Weights of a small GPT-style language model, trained from scratch on English Wikipedia: width 192, untied embeddings.
MLP neurons of a small language model. Each row is named by its layer, matrix (up: input weights) and neuron, and shows model dimensions 0-63. Each number is 128 + 24 x the weight over its row's rms, rounded and kept within 0 to 255.
After each neuron's rows, "fires after" lists the tokens most often just before its 100 highest values on Wikipedia text that the model never trained on. A number after a token or word is its count.

L2.up82 [125 164 134 140  90 159  86 130 116 145  94 142 135 147 150 101 111 154  81 128 144 149 179  91 129  99 165 101 136 111 129 162 102 130 110 112 121 150 112 125  79 129 121 101 113 143  97 133 116 156 154  77 129 127 127 141 153 114 148 130 138  94 137 188]
fires after: " " 44, " (" 6, "–" 5

L11.up496 [134 121 107 102  91 120 142 117 152 148 147 157 156 130 135  85 116 121 118 116 169 140 161 106 110 105 124 123 172 107 122 103 129 120  81 121 123 135 138 141 106 126  78 140 197 165  97 159 138 132 117 109 170 169 174 129 142 176 127 127  97  85  98 107]
fires after: " " 32, " about" 9, "," 9, " to" 8, " over" 6, "1" 5

L12.up728 [ 94 107 101  89 107  71 116 138 182 170 121  95 137 145 142 114 145 156 147  74 113 136 154 141 123 114 120 117 165 115 134 151  88 122 132 143 127  84 140 146  81 168 122 149 150 104 152 110 126 145 168 124 165 111 149 145 116 123 108 139 103 126  98 145]
fires after: " f" 18, " F" 16, "p" 9, "f" 9, "ab" 6

L12.up604 [119 141 106 119 103 148 134 145 129 131 153 142 126 149 123 109 182  92 105 138 151 120 166  75 113  82 128 148 132 143 122 121 148 119 117 109 152 108 134  86 131 143 120 125 103 144 142 134 117 173 101  86 107 149 137 186  87 121 157 143 140 116 125 137]
fires after: " B" 34, " H" 7, " Z" 7, " A" 5, "ittle" 4, " T" 4

L11.up583 [121 122 104 107 142 108 110 104 116 153 128 137  92 142 159 146 125 157 132 122  90  94 126 117 145 122 130 147 129 105 125 174 121 134 139 133 160 147 161  89 103 138 119 150 104 130 118 109 143 106 139 131  93 124 134 146  79  71 113 113  95 144 109 143]
fires after: " C" 17, " Cl" 11, " c" 10, " cl" 8, "C" 5, "fl" 5

L10.up392 [122 123 125 140 126 150 127 158 182 170  94 203 115  94 117  89 200 124 155 108 112 129 188 127 137 161 105 139 178 133 136 136  83 158 140 110 118 133 133 130 164 132 143 145 120 144 142 137  99 147  94  84  85 150 134 126 105 118 161 100 123 112 139  97]
fires after: " D" 48, " K" 8, " And" 8, " J" 5

L10.up589 [101 176 128 123 105 172 118 163 113 115  84 147 101 112 118 124 126 118 119  87 127 109 149 107 121 115 107 123 139 157 127 120 103 113 103 131 130 129 142 120 115 112 138 157 125 141 112 155 105 142 105 106 120  66 151 126 106 113 131 152  98 122 133 103]
fires after: " G" 16, " C" 12, " K" 7, " P" 7, "G" 6, " A" 6

L2.up285 [131 154  89  84 136 151 111 125 146 118 109 170 136 148 132 100 114 145 129 107 205 125 131 139 126 106 140 119 129 104 124 124  71 139 119 163  99 135 155  99 128 119 147 113 141 138 113 118 137 186 116  97 134 151 138 140 134 119 156 165 140 142 100 148]
fires after: " " 71, " (" 8, "–" 6, "." 5

L10.up314 [140 156 120 119 124 107 125 107  99 167 121 128 140 197 136 117 142 152  98 110 202 171 106 120 101 122  98 118 143 129 152  92 140 128 118 146 157 131 127 186 100 128  83 109 107 129  96 151 104 179 117  84 164  99 130 164 125 149 117 129 168 120 120 117]
fires after: " " 19, " on" 10, "s" 8, " t" 6, "m" 6, " On" 5

L9.up475 [146 166 120 131  99 149 130 158 154 144 131 139  93 177 177 118  91 104 122 113 167 138 128 113 152  91  75  99 116 103 113 152 142 147 150 162 107 134 113 110 115 123 154 132 133 128 142 126 161 108 100  79 156 144 125 114 107 156 185 154 131 121 114 138]
fires after: "==" 44, "===" 9, "." 5, "ack" 4

L13.up668 [153 130 100 119  93 146 130 151 121 144 103 142  76 155 132 106 115 114 101 129 135 146 122  51  80 118 155 132 120  95 121 138 101 127 127 140 136 112  99 140  92 148 144 111 136 145 127 116 142 114 140 137  94  78  98 148  97 128 119 151 139 133 164 114]
fires after: " R" 22, " r" 9, " l" 9, " was" 8, " sc" 7, " v" 6

L5.up486 [174 178 110 160 118 137  92 158 167  92 154 173 126 110 147 150 146 165 105 108 129 132 164 124 135 145 154 136  90 117 116 180 103 166 127 156 108 127 134 104 160 160 137 153 136 155 139  98 115 154 100  63  88 130 129 146 125 116 147 124 126 145 141 149]
fires after: " E" 19, " R" 18, " O" 15, " Con" 5, " Man" 4

L6.up175 [130 173 130 123 117 129  77 170 123 143 127 135  80  82 110 102 101 125 105 120 151 169 105 101 135 131 149 127 124 100 134 120 125 123  96 108 147 128 172 147 152 118 137 103 126 153 133 173  99 182 116  86 111 175 172 134 129 107 129 123  88  95 125 144]
fires after: "\n" 33, ")\n" 24, "%" 8

L11.up126 [141 165 138 155 103 140 131 119 127 117  71 197 128 182 112 117 186 147  87 110 125 163 129 107  90 143 148 141 156 174  78 145 118 158 106  90 139 126 130 126 100 161 114 150 145 178 126 150 164 144 141  82  83 124 164 144 112 116 131 105 115  93  88 124]
fires after: " V" 18, " Br" 12, " Char" 8, " Pr" 5, " v" 5, " Mar" 5

L5.up248 [134 140 106 129 120 166 131 132 142 117 125 161 137 130 163 155 174  80  89 129 114 153 147  99 117 151 106 128 157 125 121 146 113 162 118  98 138 131  86  89 118 105 110 120 147 132 118  97 129 169 115 108  75  93 158 162  98 104 150 130 148 126 109 109]
fires after: " H" 18, " W" 11, " Hol" 7, " B" 6, " G" 4, " Br" 4

L5.up169 [150 143 120 113 136 183 143 159 161 149  67 129  86 115 110 110 136 121 135 146 116 162 152 109 136 108 120 133 141 133 102 122 107 130 110 140 110 112  96 104 125 157 162 121 138 156 103 160 132 125 101  94 110  87 140 153 153  78 122 156  98 132  77 156]
fires after: " K" 17, " J" 13, " W" 10, "S" 9, " D" 7, " S" 5

L5.up353 [106 137 120 106 120 174 139 160 151 132 118 153 119  97  91 114 151 105 128 139 152 158 160  96 158 153 129 124 162 150  88 160  89 126 128  43 152 130 118  96 139  99  99 153 145 127 144 102 100  91  91 104  93 116 161 144 139  81 150 147 118 146 144 151]
fires after: " O" 17, " Al" 10, " F" 9, " Ad" 8, " Dep" 6, " Com" 5

L6.up128 [ 78 130 107 138 141 132 140 121 171 183 119 148 122 102 120  96 130 141  99 153 103 126 132  88 129 129 148 142 149 150 110 144  82 132 156 123 130 173 120 128  53 145 168 103 155 143 141 143 127 151 153 131 135 141 192 135 120  89 143 149 125 156 135 110]
fires after: " " 29, " |" 26, "|" 9, " K" 4

L5.up267 [134 161  91 119 112 138 113 124 121 151 141 168 126 150 139 127 141 113  74 121 131 145 140 124  96 130 124 146 162  92 122 150 110 140 105 138 140 204  96 104  94 118 128 102 172 112 138 157 123 133 133 162 111 150 138 152 146 100  90 139 148 133 126 100]
fires after: " W" 34, " L" 24, " w" 9, " H" 8, " F" 6, "W" 5

L13.up55 [120 109 131 133 157 132 122 132 150 141 112 137 117 146 100 112 154 172 111 151 152 105 135  89 141 118 124 137 133 123 162 131 122 153 154  75 149 101  95 146  93 138  98 139 170 151 169 139 119 103 120 153 132 105 101 148 112 156 150 148 120 120 178 107]
fires after: " R" 52, " be" 6, "y" 4

L12.up393 [139 117 124  92 141 160 106 148 156 129 130  96  85 144 131 124 144 175 157 167 115 115 179 105 118 120 102 103 129 100 140 169  87 119 120 129  88 117 148  80 122 121 138 141 142 174 163 108 144  97 121 161 114 198 104 150 112 144 166 170 112 113 155 144]
fires after: " con" 12, " be" 9, " Con" 9, " Gr" 8, " pre" 6, "C" 6

L11.up713 [114 116 129 107 159 119 116 148 104 131  53 126 123 100 142 161 132 168 146  99 106 120 133 118 156 151 121 142 129 182 152 140 139 144  89 130 138 120 145 117 149 102 151 137 158 110 113 105  93 121 137 133 127 153 130 114  86 130 133 158 101 152 148 167]
fires after: "–" 33, "st" 13, "et" 13, " cont" 8, "ist" 8, "it" 4

L10.up459 [141 148  85 113 158 120 138 118 121 203 121 119 118 131 149 141 135 159 120 115 148 143 107 105 107 125 100  80 154 163 128 134 130 124 117 150 151 117 169  96 126 128 116 142 104 117 104 148 123 109 123  70 126 121 143 135 179 142 184 101 115 149 102 108]
fires after: " the" 29, " T" 6, " t" 5, "h" 5, " qu" 5, " " 4

L5.up33 [149 137  79 138 107 161 124 145 174 149  88 124 162  78 119  85 152 116 111 101 159 100 179  66  92 105 110  85 122 125 111 147  92 133  87 152 162 134 135 112 149  53 130 118 133 124 121 131  85 140 151 127 120 101 173 117 129 101 151 131 119 116 140 149]
fires after: " O" 24, " L" 9, " S" 8, " W" 7, "L" 6, " D" 5

L10.up411 [143 155  79  97 127 131 140 131 158 173 130 151 143 145 156 122 163 135 121 132 181 126 157  86  96 142 158 138 147 109 126 167  86 111 147 130 114 162 117 159  84 122 135 105 173 149 119 135 123 127 100 115 118  82 136 127 104 163 111 119 121  96 118 114]
fires after: " W" 25, "." 13, " ." 10, "," 10, "W" 7

L10.up47 [145 168 131 123 112 132 128 150 126 108  72 136 131 129 123  61 161 152  92 151 158 100 147  77 144  81 131 100 137 125 138 162 125 127 105 114 129 112 125 106  67 103 124 100 145 135 125 122 140 104 152 130 135 147 147 116 105 123 152 140 129 107 147 158]
fires after: "-" 27, "\n" 12, " " 10, ")\n" 8, " |" 7, "|" 6

L5.up337 [135 151 140  88  95 119  83 135 166 191 139 159 111 134 105 117 161 144 111 124 141 154 166 109  80 148 124 110 136 105 138 136 133 105 129 116 178 154 175  67 105 144 111  81 157 138 177 131 140  98 138 117 119 113 169 137 163 184 173 144 132 152 119 127]
fires after: " v" 21, " em" 11, " m" 11, " c" 8, " Con" 8, " V" 7

L12.up280 [123 146  61 112 106 140 140 119 133 171 138 168 135 127 103 121 125 133 109 136 148 152 154 113 112 125  98 116 150 118  96 143 134 217 143 128 120 157 155 113  81 147 132 101 159 122 154 156 125 134 112 112 169 159 151 109 153 132 133 194 106 165 116 159]
fires after: " in" 23, " s" 14, " S" 13, " the" 12, "S" 4

L10.up609 [111 151  99 149 128 203 155 162 165  99 122 173 141 136 141 117 130 114 105 127 148 161 169  66 134 122 106  76 141 104 114 112 116 137 105 104 134 161 155 108 110 101 134 134 127 118 130 129 132  96 131  96  88 135 175 155  99 155 119 110 130 144 135 117]
fires after: " se" 13, " L" 12, " B" 12, " Le" 8, " " 6, " Br" 5

L11.up743 [131 124 118 123 107 152 127 147 176 182 110 148 123 159 147 129 191 148  84 157 156 166 159  82  99 119  85 138 117  98 138 136 129 162  95 134  95 141 131 122 101 132 113  86  91 169 165 120 122 132 106 119 134 123 110 133 133 165 135 148 137  83 117 138]
fires after: " (" 14, " R" 11, " B" 11, " H" 10, " J" 10, " j" 7

L9.up423 [ 92 127  72 147 147 179 135 146 137 150  93 166 121 130 121  92 140 147 123  89 123 157 177  87 114 103  86 136 111 174 112  98 105 115 114 121 142 112 145 108 129 119 132 120 104 156 121 157 103  99  85  56 170  78 138 117 137 112 139 158 113 108  94 124]
fires after: " S" 19, " A" 8, " T" 7, "T" 6, "S" 6, " In" 6

L6.up91 [141 168  80 113 153 151 148 137 140 138 104 144 169 190 122 138 132 158 138 123 168 103 162 154 101 118  97 142 133 116 140 123 146 147  75 146 143 138  98  90 127 130 107  98 146 160 139 111 111 140 122 129 164 153 115 122 135 189 162 145 117 145 166 166]
fires after: " " 42, " (" 17, "==" 7, " \"" 5, " [" 4, ".\n\n" 4

L5.up11 [128 136 106 103 149 153 158 150 124 132 106 130 110  78 103  83 115 123  92 112 140  96 197 128 169 135 140 110 120 107 115 139 170 141 141  97 138 129 140 123 110 161  99  92 166 146 105 125 100 156 123 135 146 164 136 154 138 128 145 112  80 125 178 147]
fires after: " " 37, " (" 17, ")" 17, "–" 12, "%" 5

L5.up705 [149 148 112 113 120 164 125 156 121 106 109 195 119  65 155 112 147 134 110 144 110 149 203 123  93 112 179 135 126 158  85 170 147 112 131  98 123 137  91 109 133  98 136 160 131 107 116 131 127 144  84  95 115 147 121  88 142  73 152 127 129 103 106 139]
fires after: " O" 26, " S" 17, "S" 9, " R" 6, "O" 5, " C" 5

L13.up132 [110  99 108 123 139 130 111 141 141 158 124 110 103 159 104 143 138 142 138 122 105 131 120 109 194 169 166  95 143 147 136 128 139 117  94 103 117 109 163 180 118 118 159 143 145 185  80 143 116 105 122  78 122 125 162 136 110 133 136 114 121 128 179 135]
fires after: " en" 13, " soc" 10, " j" 9, " f" 7, " a" 6, " spec" 6

L13.up299 [104 102 133 112  87 182 172 134 135 179  63 132 147 102 110 128 169 123 123 121 154  98 139 100 166  92  73 158 120 111 100 109 160 164  87 119 156 108 134 108  84 166  99 108  99 100 112 196 114  96 131 153 142 124 114 121 142 126 121 153 114 171 141 163]
fires after: " F" 17, " (" 15, " f" 10, " S" 7, "S" 6, "-" 5

L13.up453 [112 128  92 102 138 114  73  84 148 147 131 115 125 100 126 105  98 115  81 130 150 135 149 146 131 121 153 107  79 120 135 182 139 151 144  91 125  96 110 113  92 129 128 120 150 126 157 148 124 121 172 186 130 111 117 157 162 163 118 112 169 125 143 150]
fires after: "ro" 15, "o" 11, " pe" 8, " R" 7, "res" 7, " be" 6

L6.up302 [142 139 118 142 118 110 115 119 129 102 109 142 156 109 110 110 116 133 145 129 141 111 143 117 161 160 141 122 102 114 152 134 149 185 136 110 137 151 143 114 148  94 119 115 115 209 159 141 135 133 145 162 159 172  97 155 194 128 178 136 112 170 130 159]
fires after: " " 36, " (" 7, "í" 6, " a" 4

L10.up41 [135 108  96 174 113 175 120 112 123 115 113 157  91 133 127 104 162 135 120 137 163 161 148 124 167 106  93 103 141 103 129 137 112 223 105 131 114 121 162 102 116 110 105 123 123 129 120 115 106 131 143  73 212 153 140 100  92 152 132 158 114 113 113 104]
fires after: " (" 22, " the" 22, " in" 10, "," 5, " In" 5

L5.up370 [133 154 104 133 123 177 164 171 129 119 111 158 115 114 125 147 108 145 148 153 113 105 181 135 130 152 103 108 125 154 135 154 116 140  89 121  96  90 135 117 149 119 137 130 139 112  70 109 151 164 106  88 109 133 117 189 117 110 131 149 155 117 110 165]
fires after: " K" 21, " J" 18, " G" 7, " H" 7, "h" 5

L10.up239 [146 116 116 146 146 191 148 108 141 143  96 156 140 139 125 122 147 165  85 116 164 145 153 123 126  68 114 161 114 122 114 129 181 156 127 135 139 153 166 123 113 147 123  96 120 134 164 137 109 104 170 111 153 105 126 144 157 138 143 130  93 120 129 157]
fires after: "\n" 29, " " 17, " In" 8, " Ex" 7, " the" 6, " ex" 6

L6.up54 [144 135 107  92 150 107 137 115 185 148 104 144  89 154 148 144 131 132 100 105 126 152 173 159 117 124 158 135 123 137 154 134 102 163  86 155 175 131 149 133  95 172  83  82 119 102 142 167 131 121 132 113 158 109 161 156 119 149 126 136 142 110  97  83]
fires after: " m" 19, " s" 15, " p" 11, " v" 8, " d" 7

L5.up225 [103 133  82 118 114 154 118 133 175 139 103 138 140  68 118 116 173  92 132 172 155 130 162  89 162 129 119  92 106 113 116 132 168 126 109 133 143 155 136 124 127 142 117 142 142 119 157 145 118 131 107 130  97 130 152 112 132 110 143 111 139 127 126 149]
fires after: " O" 37, " C" 9, "O" 6

L10.up448 [140 124  98 114 152 124 135 149 109 195 122 162 140 162 124 126 126 136 117 166 152 100 162 149 123  83 134 100 101 101  79 113 147 164  93 155 121 130 128 122  87 115 115 123 125 141 120  96  77 134 143 111 129 138 127 154 129 167 134 168 127 134 133 151]
fires after: " " 38, " the" 23, " =\n\n" 6, " |" 5, "|" 5, " a" 4

L12.up162 [135 116 118  96 152 128  80 129 154 149 149 162 132 161 148 120 167 150 101 172  95 109 159 128 158 114 129 104 142  54  94 115 100 121 109 128 118 136 122 153 146 125 158 113 158 126 144 156 140 104 152 121 160 101 152 117 142 106 116 147 110 100 138 124]
fires after: "\n" 21, "." 12, " Russ" 11, ")\n" 10, " r" 4, " Re" 4

L2.up606 [109  99 109 125 150 143 122 154 115 102 130 154 135 121 175  78 157 156  89 107 156 132 147  92 120 107 149 119 125 167 172 152 118 144 163 116 132 120 153 151 145 148 127 105 107 165 123 138 113 189 132 118  92 148 146 172 151 143 128 120  62 109 115 101]
fires after: "\n" 50, ")\n" 10, ";" 6

L9.up84 [130 128 129 134 103 154 151 103 146 138 115 144 119 172 173  94 152 112 110 125 167 145 162  89 124  98  82 112 128 119 143 122 114 163 143 149  96 154 137 108 110 109 153 118 151 142 132 115 167 129 125 106 167 110 152 136  94 134 151 120 145 125 147 104]
fires after: "." 65, " He" 5, ":" 5, "==" 4

L12.up90 [107 140 133 113 134 124  75 160 105 156  75 122 119 110 157 124 127 132 131 119  95 118 151 105 168 130 138 152 143 142 133 134  72 139 118  83 144 124 139 119 106 128 138 106 109 139 132 116  94  86 131 111  99 121 126 141 112 164 146 139  98 107 137 133]
fires after: " Cl" 23, " cl" 12, "inc" 8, "c" 8, "ath" 7, "cl" 6

L11.up419 [108 134 129 138  93 148 174 167 134 110 100 112  91 113 138 120 170 114 150 140 136 138 185 107  93 122 114 147 153 164 129 122 118 152 131 130 138 142  98 130 117 146 163 105 139 127  89 153 169 153  90 139 136  76 178 149 149  88 166 121 132 134 138 139]
fires after: " K" 49, " W" 5, " M" 5, " A" 4

L11.up750 [122 149 139 100 121 140 160  98 178 116  94 108 125 148 145  98 168 164 135 145 167 176 123 115 131 131 127 114 142 145 140 140  87 127  99 114 161  86 114 125 124 124 164  81 127 154 137 181 124  76 156 134 127 118 125 139 150 134 147 111 128 165 104 100]
fires after: " L" 17, " J" 13, " l" 11, "l" 7, "ug" 5, " em" 5

L11.up755 [115 124 126 142 102 152  74 159 126 132 106 166 126 125 122 141 120 118  89 127 104  98 183 138 136 123 111 161 168 152 140 153 135 136 149 160 170 112 154 118 118 110  85 165 107 131 148 118 123 121 149  65 136 145 136 119  93 117 120 134 132 129 130 176]
fires after: " C" 39, "C" 14, " c" 13, " con" 5, " The" 4

L2.up511 [ 90 149 136 128 153 155 118 138 147 129  77 147 127 135 129 118 100 172  99  93 158 121 158 120 143 138 113 155 149 101 136 156 111 128  58 133 103 134 107 125  94 152 111 107 159 151 105 135 140 145 105  77 133 171 141 146 130 152 157 124 115 118 136 162]
fires after: " " 38, ":" 10, "born" 9, "," 7, "–" 6, "-" 4

L12.up422 [109  78 162 116  77 154 184 146 125 176 121 135 186 118  90 130 159  95 119 127 100  97 146  84 155  98 102 122 114 105 136 118 108 186 118  99 133 110 146 113 101 131 150 118 132 127 114 152 157 148 123 174 155  99 133 142 121  88 113 138 150 155 138 143]
fires after: " f" 18, " B" 17, " dist" 11, " F" 7, "B" 5

L12.up51 [167 173 148 148 113 129 143 125 178 160 111 162 117  94  96  65 154 128  82 110 122 137 147  95 148 155 110 148 139 127 100 121 121 141 151 110 158 116 119 152  91 118 147 135 137 132 131 145  77 150 150 154 103 133 135 136 155 146 130 149 148  97  90 116]
fires after: " S" 18, " |" 14, " V" 13, ")" 11, " " 8, "S" 4

L5.up342 [116 148 121  85 138 134 125 134 179 123 125 177 111 164 126 120 178 128 128 132 182 135 162  55 132 148  76 144 140 100 119 124  83 152 123 119 168 143 181 131 130 149 123  82 137 138 126 108 128 102 129 109 120 137 132 153 113 116 151 132 148  95 146 132]
fires after: " s" 20, " L" 14, " l" 11, " D" 10, " cl" 8, " p" 6

L5.up638 [ 80 141 101 140 113 198 143 119 137 126  98 173 121 125 121 131 133 120 130 127 134 139 204  85 123 121 109 140 143 143 129 116  89 143 146 118 107 132  97 139 131 112 166 113 141 157 153 146 128 106  98 121  91 108 145 139 101 127 107 152 116 140 151 139]
fires after: " G" 16, " J" 13, " W" 10, " K" 7, "ry" 5

L12.up283 [ 92 180 160 135  80 182 138 166  94 145  87 145 105 113 152 138 161 129  82 115 161 125 169  97 133  83 135 131  92 188 137 122  82 117  95 118 158 124  99 120 150 122 155 102 134 124 112 110 163 141  97 143 145  91 140 106 106 123 163 155  86 111 142 135]
fires after: " I" 36, " U" 15, " S" 9, " N" 9

L5.up466 [118 138 128  52 105 153  87 159 131 126 113 161  97 164 135  86 136 131 105 143 120 146 186 120 119 107  97 165 134 115 113 108 148 124 106 149 129 101 113 116 103 115 168 102 137 111  94 174 160 105 116 106 114 130 154 135 115  99 125 128 118 152 102 131]
fires after: " B" 19, " H" 9, "S" 7, "W" 6, " W" 6, "anc" 6

L11.up680 [115 145 163  88 173 178 126 170 144 134  93 133 130 119 158 158 105 184 135 124 109 100 113 129 141 120  91 122 170 181 148 132 100 112  90  96 133 138  94 182 138 122 124 135 149 172  80 140 127 123 131 133 120 123 127 102  93  93 156 135  74  78 129 146]
fires after: "and" 30, "it" 11, "od" 8, "ud" 5, "os" 4, "et" 4

L9.up446 [156 113  91  97 122 131 131 116 115 130 122 153 131  94 142 153 161 121 126 173 130 137 126 122 157 102 144 131 126 145 115 141  68 136 122 154 111 125 131 134  84 101  95 124 135 131 149 184  91 142 152 158 125 182 123 163 143 133 131 161 146 106 142 107]
fires after: " p" 25, "p" 11, " the" 11, "|" 5, " sc" 4, " pl" 4

L12.up209 [119 123 122  94 145 135 153 156 135 156 106  90 152 160 133 120 129 139 160  86 128 110 135 103 131 123 132  92 131 115 156 118 110 161 124 114 116 124 123 122  85 121 130 108 161 124 137 131 132 192 185 167 160 115 162 136 101 157 112 113 154  90 114 138]
fires after: " f" 22, "u" 11, " me" 7, " def" 6, "f" 5, " p" 4

L9.up82 [170 141  97 106 115 148 154 146 135 179 127 132 122 169 140 107 119 118 128  97 127 143 131 118 121 119 151 159 114 108 139 181 113 133  87 124 110 135 152 160 134 135 143 137 147 152  86 115 143  97 140 164 138 126 109  99 150 165 132 123  97 117 122  93]
fires after: "," 25, " " 22, " was" 7

L5.up200 [133 133 134 110  90 121  80 145 158 146 113 136 147 100 131  91 150 117 101 100 126 156 144  45 143  81  96 141 140 117 115 120 137 111 120 144 171 145 190 120 128 157 120 147 116  83  93 137 134  94 122  86 165 122 150 135  95 136 161 119 147 164 116 104]
fires after: " T" 24, " M" 12, " P" 9, " Ch" 8, " L" 8, " t" 6

L13.up318 [132 134 136 138  76 147 106 125 113 163 119 134 124 145 195 142 108 159 114 130 101 120 151 128 155  84 115  95 127 155 147 136 136 152 134 122 149 128 128  77  98 124  94 146 133 172 163 120 166 127 121 124 144 160 103  92 124 123  99 177 130 149 157 133]
fires after: " c" 22, "c" 13, " med" 7, "C" 6, " con" 5, "ch" 4

L10.up163 [129 111 115 135 105 159 109 109 128 147 119 195 118 136 138  84 156 125 129 125 147 124 105 104 126 127  87  96 133 140 115 129 149 140  93 104 141 149 154 105 100 127 115 119 105 116 100 176 100 144 126  79 171 142 166 150 141 129 125 157 121 130 110 123]
fires after: " M" 22, "On" 10, " S" 10, " On" 8, " P" 7, " on" 6

L11.up567 [ 85 166 106 129  99  95 100 116  80 137 116 145 131 110 108 119 141 151 140 136 132 104 111 117 127 147  87 152 191 162 138 154 147 145  95 129 125 112 128 178 149 144 108 115 172 117  85 116 158  95 123 141 142 177 132 150  82 128 126 164 119 140 161 161]
fires after: " was" 21, " is" 19, " writ" 7, "ed" 4

L6.up511 [116 131  86 153 128 180 113 135 162 136 110 168 118  99 121  93 165 130 111 107 127 120 125 109 167 127 131 134 134 140 134 146 127 161 112 111 133 178 118  92 137  85 133 127 114 121 120 157 138 108 172  97 117 169 160 140 126 125 183 134 129 138 108 135]
fires after: " |" 29, "|" 26, " of" 5, ":" 4

L11.up114 [101 127 113 113 120 163 124 163 113 169  83 135 103 133 117 164 172 160 118 126 159 113 127 153 101 143 111  96 143 136 124 131 144 141  72 112  91 142 102 147 137 153 142  81 117 124 117 108  85 123 107 101 139 111 153 153 115 103 153 141 129 123 105 145]
fires after: " " 41, " T" 7, " North" 5, " in" 5, "ant" 4

L4.up588 [ 98 167 119 128 130 123 147 149 140 175 121 137 126  92 145  79 143 143 104  90 105  93 165 139 144 135 101 151 124 127 125 123 143 131  83 135 123 144 118 148 155 134 111 115 137 123  72 118 111 117 126 123 133 163 133 123 122 122 151 129  84 119 142  91]
fires after: " (" 21, " was" 15, " born" 12, " " 6, "," 4, "0" 4

L4.up757 [ 96 175 137 152 135 118 100 146 176 140 118 126 123 131 130  91 148 146  82 137 195 115 151  66 119 112 156 112 128 177 132 155  98 135 126 132 120 135 127 131 155  84 121 108 136 130 134 150 116 136 148 137 138 174 137 125 121 112 145 137  72 119 109 105]
fires after: "\n" 56, ")\n" 18

L10.up730 [137 147 153 133 128 128 127 119 144 134 122 115 124 137 133 136 147 160 106 118 156 124 147 121 168 137 120  98 163 121 133 124 104 148 144 109 131 139 147 144 124 132 146  97 173 132 139 145 134  99 166 138 142 139 181 125  95 140 141 132 123 113 125 113]
fires after: ")\n" 33, "\n" 18, "ed" 6, ":\n" 4

L12.up78 [121 119 116 161 107 154 139 148 128 163  91 161 151 160 142 107 189 146 114 110 144 110 150 100 136  84 124 127 129 154 118 135 156 131  87 146 125 145 125 150 122 128 134 108 122  84 167 122  79 140 129  89 155 128 194 156 148 131 124 130 106 123 138 130]
fires after: " " 28, " (" 23, " |" 7, "|" 6, "," 5, " in" 5

L5.up531 [138 140 127 157 117 171 125 151 123 135 122 166 127 131 155  97 149  81 106 165 113 120 135  87 101 142 109 139 178 140 107 157 109 140 123 136 117 171 144  87 102 124 128  94 168 126 142 149 149 171  99  82  97  99 134 134 111 105 120 133 142 130 103 126]
fires after: " W" 35, " F" 12, " R" 10, " J" 8, " H" 6

L12.up265 [127 115 131 121  81 118 158 143 113 155 147 139 162 119  80 131 166 164 125 126 124 106 155 132 125 152 142 176 162 123 136 129 145 141 125 115 130 102 155 166 117 106 123  95 156 141  84 155 131  91 167  83  59 154 120 144  99 113 130 116 121 106 110 135]
fires after: " v" 13, " h" 11, " f" 10, " en" 9, " to" 6, " ch" 5

L5.up524 [109 147  93 114 102 158 134 182 169 117 161 140 122 144 112 125 138 127 123 121 110 104 123 122 127 113 120 140 148  95 115 167 107 111  94 103 125 120  99  81 105  96 140 126 126  78 146 129  97 121 129 132  92 115 148 123 116 132 134 144 138 139 112 147]
fires after: " L" 18, " C" 13, " B" 12, " R" 5, " Ch" 5, " F" 5

L5.up410 [115 144  94 105 104 108 143 101 119 141 140 128 130 128 112 118 146 116 119 105 163 139 141 120 119  87 126 152 134 118 122 103 160 151  83 123 147 132 128 114 115 101 166  96 163 132 149 170 127 163  95  96 175 117 129 199 155 145 122 127 150 167 125 118]
fires after: " s" 17, " m" 17, " w" 14, " p" 10, " t" 6, " on" 5

L5.up284 [137 135 115 141  97 176  96 182 100 120 101 187 117 150 132  93 115 113 104 125 140  89 145  89 111 136  91 151 142 136 111 127  72 125 118 147 131 125 133 131 117 104 128 116 143 121 122 138 110 104 111 147 131  91 197 137 117 102 111 130 147 132 164 148]
fires after: "B" 13, " H" 13, " B" 11, " F" 9, "L" 6, "W" 6

L6.up362 [102 106 122 150 113 155 135 132 114 164 110 123 117 113 107  80 174 156  98 136  65 108 151 116 112 117 185 111 144 139 114 134 107 149 171 131  80 131 119  94  83 152 165 116 121 128 143 157 141 130 151 131  88 120 204 151 115 102 120 150 154 141 104 119]
fires after: " V" 16, " J" 14, "|" 6, " N" 5, " L" 5, " K" 4

L6.up587 [113 157 124 103 107 166 127 136 136 129 121 152 134 139 121  72 150 137 117 138 180 143 175  74 126 115 106 140 140 134 122 161  75 115 115 155 132 121  99 110 134 118 116 120 185 145 105 117 127 128 113  81 147 159 169 124 110 100 145 133 103 134 134 167]
fires after: " |" 56, " " 17, " |\n" 9

L12.up101 [116 150 143 132 103 183 150 166 130  98 123 158  96 171 108 123 118 136 100 141 151 125 135  67 119 125 103 133  89 163 134 148 131 119 116 142 156 123 135 134 101 107 156 141 125 155 115 134 144 165  65  99 125 136 129 152 149 102 135 157 150 120 136 163]
fires after: " N" 26, " M" 25, " I" 12, " G" 7, " H" 5